Weights of a small transformer language model.
Architecture: RMSNorm before each block, rotary positions.
MLP neurons of a small language model. Each row is named by its layer, matrix (up: input weights) and neuron, and shows model dimensions 0-159. Each number is 500 + 25 x the weight over its row's rms, rounded and kept within 0 to 999. Numbers have three digits each.
A block is one neuron, or neurons of one layer that tend to fire together. After each block is what it responds to, as a language model described it from the Wikipedia text at the highest values.

L10.up144:481487502496496469483514515510561501467476477502491504540482467478509520543461533503458525499527474550502514470504510518495471477513514481496523466507488485513522538522517468495524501488514450499522491517517516507493497485542505483484470478472491540522470504504457496489536492495498514471565518526512531521474448504503495532484488520514481504497505483525509497472498496464503505487522529490518509517416484514493532507497540524508473463524466481485482516487504525507512521477521477
L10.up317:545493476512505477500522509499489501489493512454470551513553493461488472506531493490508533457499502494503446544518515494490491504553550521499503499558487523555504523499509482516469479496492489505501518484475467487490493495517528524472497507512509529478459474536497493474514469487518450536493504499485495493527499507480515524513467496485488498536504505492509483469476496514446521515520519500499491497485501478524517523478529548522535471525507451499534470485464461512517521516531470
L10.up833:524467470478527496485551499504481509545536554539469486542497507479493503514514498530548457513514456519498492495541503495552467475492501507521568522457474492498490499510468480478494484534501492500500471504564513504513540470461483504537468547508486509527501476534516504487511507472478493495478497498503488502518515522532535470485520511483507520509501478508535495466459531472510519501459522437553559455497481511493484461469529534477527476488459502472475466508502503509540497532502524
L10.up1102:497565518475484460502492483465465510504497497508478490478488453484515493530502453504536459501547485470465523478454513499474488479495500448474517471493475498535530497520535513553497495520505469541463527493496489518460516514511499523496459511508483507480502476527532448514493474529510493510472516518477511483538464492509499484546523515527528516530499504449511472491510520477498517504492492456504509477446476477562456497523517505466497480473468495501492502463512508530503501489520467
Tokens that open a predicate after a subject or copula, chiefly is/was, plus not, too, and, an, such as "which is known", "is not usually", "too hot".

L6.up472:532492466528506501481553543459475502531505458507546484520476490477495467522563481556509529478523482490477522535492498530516510482535510464546500497447493480507526506514504496533512500520510469473549543511478492482532531480472495455479536500485555491515443528512480502507483491512483493498493536478502531556475495460478477503470490457499574534492497519498527455462503500486458541506504464478521519507519500556494483496482450519498528448533499507464504533503498532553541474469503526
L6.up498:516517514483521435508485537501522457520513488510487465449501466510482468501518476510490498526518512553484435515486530464502515465508542476504536533510514496482532493470522500530512569508448525501498480488502499509531493502496440437494496452507482480508475472476501491494523533536519475544492449483496463487493487515510488509504532491474525487460477524533484424538500463518515515488464497520508492490484483491480491500498490525480505497463484478481531497534493506472480421485504561
Mostly the article "an" before a vowel-initial noun phrase, e.g. an eagle, an original, an English coach, plus scattered word-piece fragments.

L8.up179:525514491454504500521480524512490447492490491486567463517534486466486519482515484499507515530503490483513475497481502545507543487519536480540526469518454531510478471489488509439543457559471552482483481497539502459480547506482505541485490498484478538467518485457541494458465537526515477481479440501495507531469488471505512508478515492552514472495482502470496508518468481531491502518499543496500505477483524553507505551513454489523515492498498476504533471477515501518504525525516494
L8.up235:468483533498512497489488511493489502489526542507473520515499493506493520512504509437485451505466515461454465493471481500484474527562495491514505525484506537485501525492505501486484475539501452476507512509533534512485528491532516524510506502490470528456500522472567554516521526476494490529531461514539548471494505501500521508504478514491508479510470524538518509478502494519472497510501504501518513499471497478469500523472490519488511495440524529524492510503498515487509537491494521
L8.up240:480492479521507514510491494525511536501520474475550491491467506485492515497501512516471504488507528529460470467467467471510479560511508505534482516502520514502529532502475481495536524528459506485543551544490495480517474488521474476440499489453508529491495510492490476468477527474506508545533472496480506454493508462440498550508537509496512492570500477503508525514498456489538472481488550467544507502508514501539489536467498495536491512533526479509515476504484494528497479535494508
L8.up335:487498497475528492494480476468470465514529500475488525489527506496496486513503507504529419541475525479543467494525507532542537534464545471516511512483472501451475515491540527504523480518507528497510540487551506493459535489515506515482523478474527529517525519462465525524521502508518453492522491517519534476503492451493496462484510517482510498512510500479481530472514492501508431453501488506506522469486516524511522495531486562513507480475500480509501475518529531530507553483530478
L8.up818:538492490521506499473448510505470530496464535514444526500559501476441469511550459510541475558487544488474483506491465521507517469492474479525523484514529494512501512493469540461468547488512498506530501483513439510505483480529475478488497493493521504476496507441524539513455535527509482537520495488500501461482482482521517538512491528493474496489492503494514449524512522492521494497481488457505513484506454500523503539466512501509529463516533519529518500471502535522521481474462488
L8.up1001:479468503548499488493486492518494474506486513489499521473525531429511525546491519534480470524493525490495530493512441528471469534460489500536536490530506537509552521478502523462489503531523538466519502500533503509454483483512498461491507499477527524482467468467511512482508519538509451500496463517521538467464506469496522531525530491551520496511451452473502514525518490533510479520499514466544487501465457509544500530493504498520540468487491492488524499472498494529457467489495494
L8.up1024:461513485495461528519487552478490513542505484486490501440467529503514519514538496517492499501512476506476486463492510492454469462513494509509483499453465480485521535546476526473460498478490507509566474482510526508497528555495481493474445513513523479450533515515500513521505546525471490448464458514446515511460550483494470481483503516496480514506484475496476542485505485521459462505484495535540522535452532516527530563501519521517541519477514473505540543504503512536473506481519528
L8.up1065:533499550478487479477470566494493511498532531480497485519533493471525514463483543516519536517497512479502523529523431542433504475560500481456518478496524485525503491536521454506531506511508522476502498493528493479480517473527507533515511450517519494486517493510508486494475496506489506502534494446493505543474468531513507477484505534471564501489495517480498486514510505514474538495530523492541467484480502540500483482508508556502502463523500481512508535441517476525455498469490522
Final piece of a first name or middle initial with its trailing space, just before the surname, e.g. Dwight, John T., Xavier; also inner hyphens or word ends in multi-word place or party names.

L6.up15:487482461492500503500472500437479561573531528481497492497533517503497452502502519484510457504521491499476454513472476498493462453532515499512475512501527501492510508498494499487488522526489475449516531518534477454469493522508498557505502466497496491504542511484463495486541470480553494491537478505519496484491486480543513506509515520467532471537498470536452465491476496485445493511479502500523510479461483493468526472480515509526503491467511442501490507478523487527475512494556514
L6.up1225:489509489458511516518501496493515537512492486478521510483521449487487495546474528473499461538521519547481465499451513545511441497512499509515501487469506485513526506489491527483468451518475444528481474480478479469545533472486457471506515488512512476462495515498527479506479561495533504499537513457486475449475522488514488493470552545508534518472479492510443517491494525506472480489474516506484494479492457527461540489512497513513510499478506480524493479482518520479496514488532487
Final word piece of a split given name just before the surname, in lists and tables (Evgen-y, Aile-en, Luc-ille); weaker on other word endings (frag-ments) and a few function words.

L8.up84:495515496482485500444480488468509485469501479525543537517531526479528486523492507473500441550518476483499512490476460497466492518490519523513509479493521549506531497509477530511485510498510535535514513516447527475508494523457460524532488481490533506522476476533468487531479506537490530528450493502478481549532532510524475514531550555536540535479517446486508464533486496489440490496480450531523492497555498493534506523476453518485471470475483519520483472492450494477540515482533524
L8.up389:458503508506447455518487484483493479513475472457563475476464498490498505487533510539490482509499460464498493465499558489503498527516547463541529482520487539485512486492490487470462487503541500515475528526502506490467484577503448545450473529488476469472466512528475464486467489500512489496528536524499479479508526503450529500525490507521501495500516493497517517489473465476488497476505496540491520489487523521502488542469502532507466539493466512497494465477568508511516503511516501
L8.up566:497536534472474462515498500499517544506451469473483473519484527487523516504490535510500505514551542536536503514498517554520468483510487495530496496522494509510509521473493500501472523519504499481496508507543493517530533472488492512475466497558508496467534536539504470514501479497520516500481505512466471527496484488464512512526492531521526542524503471529518508494497480473551481476475504495492530490510498515460493509515527464538471492523483496462447456479517521451497429477466521
L8.up755:504491535503495544518494523512503510478478523482491492521514486499514490509490492538474481513509466464515511480517486489516562468488505513517494494500496473451519505498508525533486479537470449487500468497553502519457504479505472516462499488481472492529509492489496475536503480460504474465472542484480449509511515497474498504537519541506509495528483459551511455507475492489541498495512505468565532516530494431477513521462508479529512478520486548429492484501507493499550503490542495
L8.up868:484503509452459489527513497478500570444533469482499494523486510532494510551506493529475467481514457502470498472494472550445447501527497494530492507506512526520525569505511457496477491503563511496504493525506462544513514508480480531475479516484502529501542510468459515512527538476537481499514523491513523501498482489505501478490527532461536518505500497477514475494523502471496504486487465503469534481529481523498457519531463507481532478498514483492494524491488482476493510466509506
L8.up869:528485508493488518533573502497518497457465495497534461517517510510531517493536503494506524516505490439546480459510518512525458516512527506489486522471489505494527495502520555493472496496505531498522517500520428511480526530488481492528540517468512499486492489524521489496477484495511522527577517442484454501507502485490515461497504576510472469518449530487499529525494504490471472492505481517560508505541502508519509535481471472514465499515479472487534509473525538454519477525471477
L8.up1018:472477540473500490509500521474446549502488498493486535528481478551572524523529505504501534510518500451484518485496525533489522477476524524513536515473442529459463501545446489510480495502480449483501488482493500495470485497486467517500493531539493495528463514543466508517479509469485543481495480496441469485477463499506499523515497531512512507512472486471510466499434483429473500514480482520479477483503490528463493465526457476497488483520473486471484496537527518511545476495506499
L8.up1084:509483492453451495503522531491516511455499469484504533539518503493509514486479505498493507494512491503531491510489539478448456507524516481533492477494493520540526535516475543514487503552511492512525530501527543523473508496519479530462461537489475462505509481560475517507501495504529463508449499523499456503520512527475487520521486533516523523507477463527491442463483433466496484495493479508480517499496516499488489456497570522470473490497468534535514504491518505488493476477509537
Fires on and or commas joining two adjectives before a noun (loyal and sensitive, slow, sad grace), plus intensifiers like more or so before an adjective.

L8.up42:511427517517481518470512467453513467511463501476496499515507515489499486517519470508530507460514497509506478515482480520485508506495515467497471499467511464509484524482483495504466541514474519514486508522489504502532506498472481504479491468554529533523494509509507488503485497451496527531518519485506491525503474484513506519495544492510541508516472501454502482443480511482497582487499475537483528507503493498546411526486514542457469479474498555482500502539536468522506503487476500
L8.up265:510481480478474455514503497513489509495448543465511554508517416525515483457490523473501517484486486549502546560473487501518510423514492472508503542502492525477500518456486485483512483517484503479461530494489504467484492504460524556529536515531513514463493501501513529551508507480533455485509499449526478490475502496470510488487475474517501451527462521536492477481471522468508509467487485484501480478515492537435502500484514531485473507456480501488491527513518487478520510498500512
L8.up313:476537529501519471547485481514500504516486498529497464506486474470498479431518497490518454454502451499508473529491496495521504493501506462493487526512480497499529509513487482521513496488507542563499534497497454498478495480556486531490495471479515485494513503500529537523499495454541491520486522427525488492502478513482522511507462538533451512512489461520517519464493515490521489487520489426497458456482477531455471510464552517438504467505466530549532505542518501526530512463507549
L8.up430:535510523495486504519539500470505476460483473502526518546516512494477485534558526555514490489482485492510503495476454501469488484526537535535485477514486504540533495507537486478529454556479528501500533519519528505527499483505492534516499493509549562487499499493482503494475461509514460512464471487446460453502493533493479471532490477458505482549486517509516504509466536493456451454493503486525492488488487495533467521478541437494473473482501478500555517494516487495500522476498524
L8.up478:480463529468492515461496467500488494516445525508505473527466493478469502489505477504533514480537483494506496497467502496479513515491493518473505490473490524532492533495517475517483481520548503527500556527509502490489493486540443520518495469503513541539503499472513497499544480479540494505501521477529491549515525508507506486493486518507505548481543500505500510477469527452471508507468509520510527446458523542520500470438536517511468507470473530462444506491528495439520496521475505
L8.up537:510465533475457512558528491469499493535510528517495507509532461492480481493472496493525515507548470496577488510461510499504487490493449478482475475475486511556523501512516469532455512502476478503469505533496484491464533481493445520514488445491496482502523478524479486518501561514479515473500486521514479481505472489496506482517502476509484500519507507568532505468459514519529498474477512535475522541508497487497479511473512541479501524508498532490486488472513517508480490520522525
L8.up832:501544526506480521501529510448468532508500507474550484483500520504459477482484499467504516501527504476469467507478512489509512477495503511493511501454490450545517483474513473522496519492514534540513464506479490525519515517537506524507474474536544521474514450518468514525509511523485481512492491501538475439521496492516514499490461499511454532546520536490498505516490526492484506528478519509522519498466435503495466504481499509459474498500488521480502549571500501486499481494492508
L8.up1038:474459507520459508512489511495456506519481530513524492521503476478477481504556485463502476441526486461457477481506464488495518524508493499533505518470453448513496515518510468516525490499529506515497505525505529532494508472555488526468459491495533457440466521484513462503492484486538517509514491512505541529509492550523497512464511509545497471422452451512506506498452483472466508520459512515487525535521481486503492509524487503501494513508506482460516512540516491525513511519454518
Forms of be (was, is, been, being) and words filling the slot just before a predicate, like not, as, principally, relatively.

L8.up90:486497471507507468479476482511487467533492490497553481503476507489515513510488471483516471531470502519481489527440510497481531482495535510483554502515468543481500456493474501476544520473510504501542475487513471508523451477469491527504488544513485489479454485475469526509489517480488449502457473486520507505527465532516524515462486494496478494479494522504523512469537516496496566523457492521513521507499469492454501452505449524503508502475497496490537532442516527570500486477488478
L8.up168:510497457462482524498520482505474514433510454509522526516470472514501505520536504465482511472511494508478497489471512487506500477489474531491518498483469509443508575510498495478494504477527511473554498475502494485496485496462517537480489487519488511458516503544478507500494526495479539469531483524510485524487479494468485498520511544525460538539526471498527462481483526464483532463515523480509559512523519495490481497493486496536437479497491528503530514497544474490498538518554499
L8.up422:489482524501522552504493536455515503500529499516537525480477499484509485473534525475498508504482484456509460497463490456494506482510495516492473514499503527501485510502430489545498528520470491494482514532510550513495509492519494501487481539476496504480490524501488460453485470496467539486472462502494482461494472444506495503498520536542516519513460478493475480500496469516517478440484535529481526543510501547481534487552507485461493470451515456504521501504484505484443491516500518
L8.up652:524443483522485508495496498531536488534512505477497493505538457523494505501534524493475516462508522490478454517472512514537490459446492498509489449474495552508490501453531518558474502534509484499540507509489503511527512468468495520494514489519498476488507490531483477549456506509517512533508494477476515448498538475459510486472520474529523457488517496488552492474473538507488508476496485499499524500493460576494501446500516504521476482490494499518511500500503524522523511488536530
L8.up833:487501500456492486514491484456511461500478504493502464484461510511506490541526480568518461502486475498522477491488524533473507498550523496481489509459523513526502479479475502530532483526450520493550470511494524484541518516486446484469504501501496517498458472513559500462473554511492476490488456491535465510506478500484468494544514515480476526497458508546555430458519496499486537486477508512421497477496503510524505513518464524518517500498493534493506456515492531504473488527500466
L8.up839:543475460488506476478499525462444532482471502483487457462475474479505500502508501506506460514538502501437471529490465521507505451531501514528515504470570532499493516510494523458491447462516493484535503510465500556491466527491503563498444473486528508507482422519521491476502529511481517509508498498518519493475500460481497474520490515487552482494454505539500461469491508494481510489486493487457486498498532513490492492511486454543514448514531500496510503483499482493531514494538498
L8.up897:503499474443453531496502531490487516521531503501480492514515517484519476506535512486543489486519536526498454522483520544472510507523526510485511535508512514528513562503495546494507467522488500504468445521527502512497509505458489533505489519547519509529536523544517508486490549472526496526478541501480498545504498479525497509476465517524512490515501481491489477485469512480503543473526488513514529446531504518508469514478489472516469497485511501442480528501510493545523515478461530
L8.up1143:495515526489512488526527535545484516470522523456469505494525531497529479465611462470515514494512502511479518498483479507518480494516504499508532493503488523503507501511469539508476470558520484525552498487552535501506485475473490509489418476525510495505535452493469490533473472467474506471488481534564484480463525482489516522524557539482494501523487508495543517529487459510506528487539498466472500489484483515469535490515459538527507494466527499487511462501510483489480494473494513
Mostly the article "an" before a vowel-initial noun or adjective in running prose, such as an affair, an exception, an office.

L10.up45:535455524489518492484513531505488523482489515531496488522506526505528500473503472457523465500504511476517493527495499463484483470530501482514466441520499515495483512521468496515552468522489499474516515494498501483490528517421497544491491486514564500465464484506522546492488502489495502510471479457495506491499510469502536477512511478500535466540514508507515515498503450529462524494531478480538485484504560517473515504483492491467527496534504475475514501479471466527513488513441535
L10.up685:531511537477498479551464494448517535496498516500477487509508506507502483446494467473516463486551502501517506496464516475498436454502529475522488498521498476473486483489501451484456478482513452468489523532477549493507502498489543447525513488490501514535496463504509524484494467565477487500515526504507516498496481513496478508480459507521505469473497519517465540488515478486508521517517528482510511511496536484476493561486457478529454470491509505531546532476518471478489515479476463
L10.up835:502496514437508508509520496468439525538531459498502497549533555504523512458492451449503453514464513467516496492487498475520515481531547504498519492485494533500504514471495448528477477498516478480541482553509552494476509506512517561540511519473512494503520541485485551482542477542471516521492494500489513510500479522478513480507517504488535503485493493529466519485485475464424500529511491506497477507468534464505496509487485501495492493522520464485539518490490507512486486484530494
L10.up1170:522540518465505494494535521481451522514494500491487504530524524484518484451542455457494510510498482492508472508489518479525475495534566489518506467505536505455507523504485469526466452515498459463492494524493573482477558526516521527560495504489552502540497522466485519445534468502553502523519493480495499499486491489506507525492515501469527491514477467531478521497485531489453475495489538472517455481468476473497466503482526517512467464514505487484524492514541477495475501461498516
Final token of a person's first or middle name or initial, right before the surname, often in tables and lists, as in Jim, Phil, A.

L10.up744:506471531551522549468461542504526495510501539477488486503533495479488492515557514488519525464482438484538520507453467545489500528548542520474482500507432495520490519482509532508486480526495493498526518553525513513508506459485499480466458482515485510495513519518482461520504508518493483508506516521528516523506452505482519513476506455490527498464477530521486502456470470523494518513493500502495491508532506538472505509556508488503526492500480519451494528544559513522522537435524521
L10.up937:480500456551518476481498480519468524525499514495489517512507527487491533516523532495495486483539485487504510516498540516466500508455491472504500489478485512492496515514441512460492516542506491516518474474523521509503481468471434527478460527527553495543507543531507509460492511498524495460486508514531499496476541499508503562526494452471516499508514491475518424510510455499490516523521479497493512465520498503526481465466492484494461489499455505495499527545514506550505525533499495
L10.up1042:490435446509472538497532508467477483551520523509479458463533498545481464501498537480537518496472473484520490509448517518473487505461520435535509487470493475481466484533490478495515526559449512548531494467512499499562503506489508506479534546483457501530486489526468508522463546553519480488529523513507497533494497506451483511524504500513528487513465473542534444478524458522483559511495487505511461456460514546522486527489517544477522460511453500505503497474522493511521510523487512
L10.up1165:504530481547460531470541568493479486524498511505496480516499531470487484480506503512496485500500458491534483509517496467480493466478499456506486469478500545515490518477495498519526506514509520477495502517460482503503523486455466486509494531535530491524449518551513473483471520493479486455518522492491488522472506531518506543483510462500488514554477511431534464456470455537510483510493476513560540497488529500476490489494575491501480514477485436506523514480505525552468492511508527
Mostly the article an or An inside running prose, before a vowel-initial word (an added bay, an axe, an elite unit), plus rare stray word fragments.

L6.up756:534515491509451507492475484510578527477520549478488496465518505484554492527500511458494503475488474510490520513521511456489523479522496512471515471493485478515481521471468519527474495517491452479538480496536490540489527500521485519526441464463520517521521467472468495466458493471503476484497530513513503500498499507535498542495517533532477496535476506502489494494493529472513535506488534486540504536500536528481546496464484483492494464511513479494517563504509554534499502502489533
L6.up1078:520498483500478510515486465450507482493465527499456498471527500543478499518542469476521483494549509485560523553493450483506508541484527517484471523510478519492538530529521479517505522552498472559452494487558483462506517519485470533484478522502580529479539523505523501510530529469500529513466539521523536469511479483456484551499486513475501503466457522463510437497512521510475508521561487430503480499532465515474534509495512511516509462507517481475501470480532472527520526512462497
Auxiliary or linking verbs just before a participle or predicate, mostly passive "being", "been", "was" (as in "after being kicked", "has been used"), plus "became".

L8.up246:507501509504507568495478491513508528520488516543467479521498501498542493483481447476498508484513500474478456545490524498497507502500497499522526491488490529520470502523464482513478533502527518431473490495509505477478498485489469528535483469436509451501468497478507473516488483526538512510471520461485532562476495489519485474508484472502516527511486478511481488529520540441466464515503482479431567496464538499472494497527520489516481514457488486488518483528466530487528557484513530
L8.up321:464497453505483505492505503515494527525469468496519433532466512492507496497458504513466517459506512470491508506526484489549509524495508468492479517514484515480463524524457512480504481527509513501511534481505496515510473527569484528527501447480514523498479537505489482509495486516514495487513474500491494496473471540507535476517508562464534489489505498526484529505582508443479505500457467501490494495460445470514506519512519511536539506517509521503557516520482491497491492494525476
L8.up373:434502506500524518492496498514474428513473525501468492516495551480479496510528503499540536509505489456468468548544445477459501539492513524520488514460553509514482517477501518513476475475492486487511553445523484533511499490498518496523457497512518514521485505510504493537521501536492505481502512477482492551469485524464497500455490529486490473501567525486535524476481527476519480498491494502510528488502469504489484471526536524505521463480497484497506493515515493546499481522474501
L8.up492:519499488486486503497499482461491418534503529435500492533528511483512531542465548476496523522516491503495477524502512510460504510500517506488492474494535507492480498432518543516460441530463475528544509504496509497519468494514493464508532460504502487466487489496500498479544472514511497496498506511506540475508503502462504540485524528492506475518497510507483517506506486492501479537503520475467490536492530525511487494476495516512510464543497496510528486514471487562439493511486516
L8.up651:511467529478519534476518500480471494523490458472476485512505486475481500509484544493528514485540490494515463506509511475558477537542504536471486537524521502511462530524525484538492487472504465509532500593479502494489464532535552528530509502507510484489501508523466515465552521508545496500462522480486479499492475520480485519471546508498513506519474498484490521515472473503489495504465480495517489513531514523514494519437526480489527494526469480462544523505532509525518491510466509
L8.up696:496477478501486495506513493512464509506496519477485495525487480474526486498488528468497503494506457492536474507503489469468502462517541493498486483493529586486506503421526492518510488509458494498470468485506493525497503517512513552530500450506535469491496488520503503510542485493509495503536509540530517569499505512491522499476497535476490479512477461503472496459528499490513482526495507498492513502502529457491487507465618492530503517516532480528533491480520481517464520490509447
L8.up928:505513526499497524522515468515492497497479550533532454488510489501523509508500565509479455481551452501512468537522480513507495512528527465486509499458484500506513498485501506507491521527478520462506480507533491486464541491530492569486472463511510481460494516481504515532489494528580480473507507506526468519518503527504510487515541482487473475528509483511467506491506498506475460502501530514498547476521488482507483523517599494532516443497512535479530510525500501478462507504479490
L8.up1062:468482507513497493490488449500476466484486501513532474542454525460544535496476488539558530487523501491474490535512490476520454487518491519485465453523489499524529493470494500507487459487451501502486535489504494493432464518495481519508498490514563456499489517493494497555529453519482498502512482510535509542452478499501566518506480503530547494518450479524481531513462455514535519518539477514498542519462514549461491467476467524482484490515530524488537511496499479479465539497511490
Line breaks and spaces right after a sentence-final period, mostly paragraph breaks before a new section heading or paragraph, also table-row ends.

L6.up369:523478532504496513482539522497530505517486578459477522497495492485508469508542517510541443515493510555507520522498446485522491492513557478468540497483455477506516495492470507530475499517516517492496497519505506487478537542490501484517479499498508549491560502458504519520563535480508481466462497498492459487494516504534487539482480505525518528504513503517527505452493546455491438493512481519496499473538467474521529537473453499496512521511509543513516528498516461533493488485483544
L6.up395:516507537512522508494473479489480470501492503492470494518492473501464493489523564499479464501505547451561489500527487507506483497515554542517504474477509497476464475518489456521484493504445505504506514492537501493447485526481531534485503507506473479524437496527480543485526507469506521465531493485472462502463475534429469507489485481554488510523518489484462454508520449489489501550516506519517511470477493527470489480501519460454499508483475498516512499486524449512509486483518500
Function words inside a noun phrase that lead into a following adjective or name, mostly "and" joining two adjectives (influential and renowned) or "most"/"more" before one (most accomplished, more modern); also "now", "especially", "various".

L10.up1002:491477484543469519474449492482486475488530489507460531467454428506496478551534467518519478475549490485454513486487501526542515510498493464461519510462530503519522493478503469504508470513505513518522475440505447515466477493528503487494493516484552510494485543505515436468510504488466508511518522490481487507496507484447492493496562524523505472500477470481480489550505470512498480490492466486508552527539470522500480500510498483520542517494500502516492484463552493491519532471482517
L10.up1152:486544490480494468513474477508455483512470510516495473507503483497490524487476477534529477501527516460465502512454503472496513518511500481537493523464498483480505480500487488482495465546521511490509506517555493513498545521547515556474510475515478467478509505494527518520543494478495527512467504490505467534486456517492511506504529530489489479536480473520554439477472527505481432505542557518531494542485523467520508499494516505554484478468520503489498507480525501545488504485493516
L10.up1208:486529445472458475504479450489512454496474543467503521503522477536518440501489531545487475441517498561518521479494495514498530466499499501496517509524503470467466474480523478504520471498501511483433482504449473571508471522516498511501477491549516471514512489494513474454495530495489468486497539471517469482487481550531498456485497513496504487470505448508500486515493538513535489494469480476484515469468467525477472540471507490437497486490500473486502530540505503477528492479507500
L10.up1220:518500504523521481538504529440457455501523548510459494502508492478499481481550477487518465509535514459462512503500493517495521488459493508475484530504491504484510468517504489490486495514505480509518492516482464501490534548498492504514503496532534496452523494500479494525531453517505491522512518475496541550487516521490455512502494508532509500462496509523523493556478483481516462517509532491476512528521459481517490475571500471517483529518508479495509520493483462518516474496486490
Forms of "be" and time adverbs (later, eventually, subsequently) right before a past participle in passive narratives, as in "was later denied", "were added".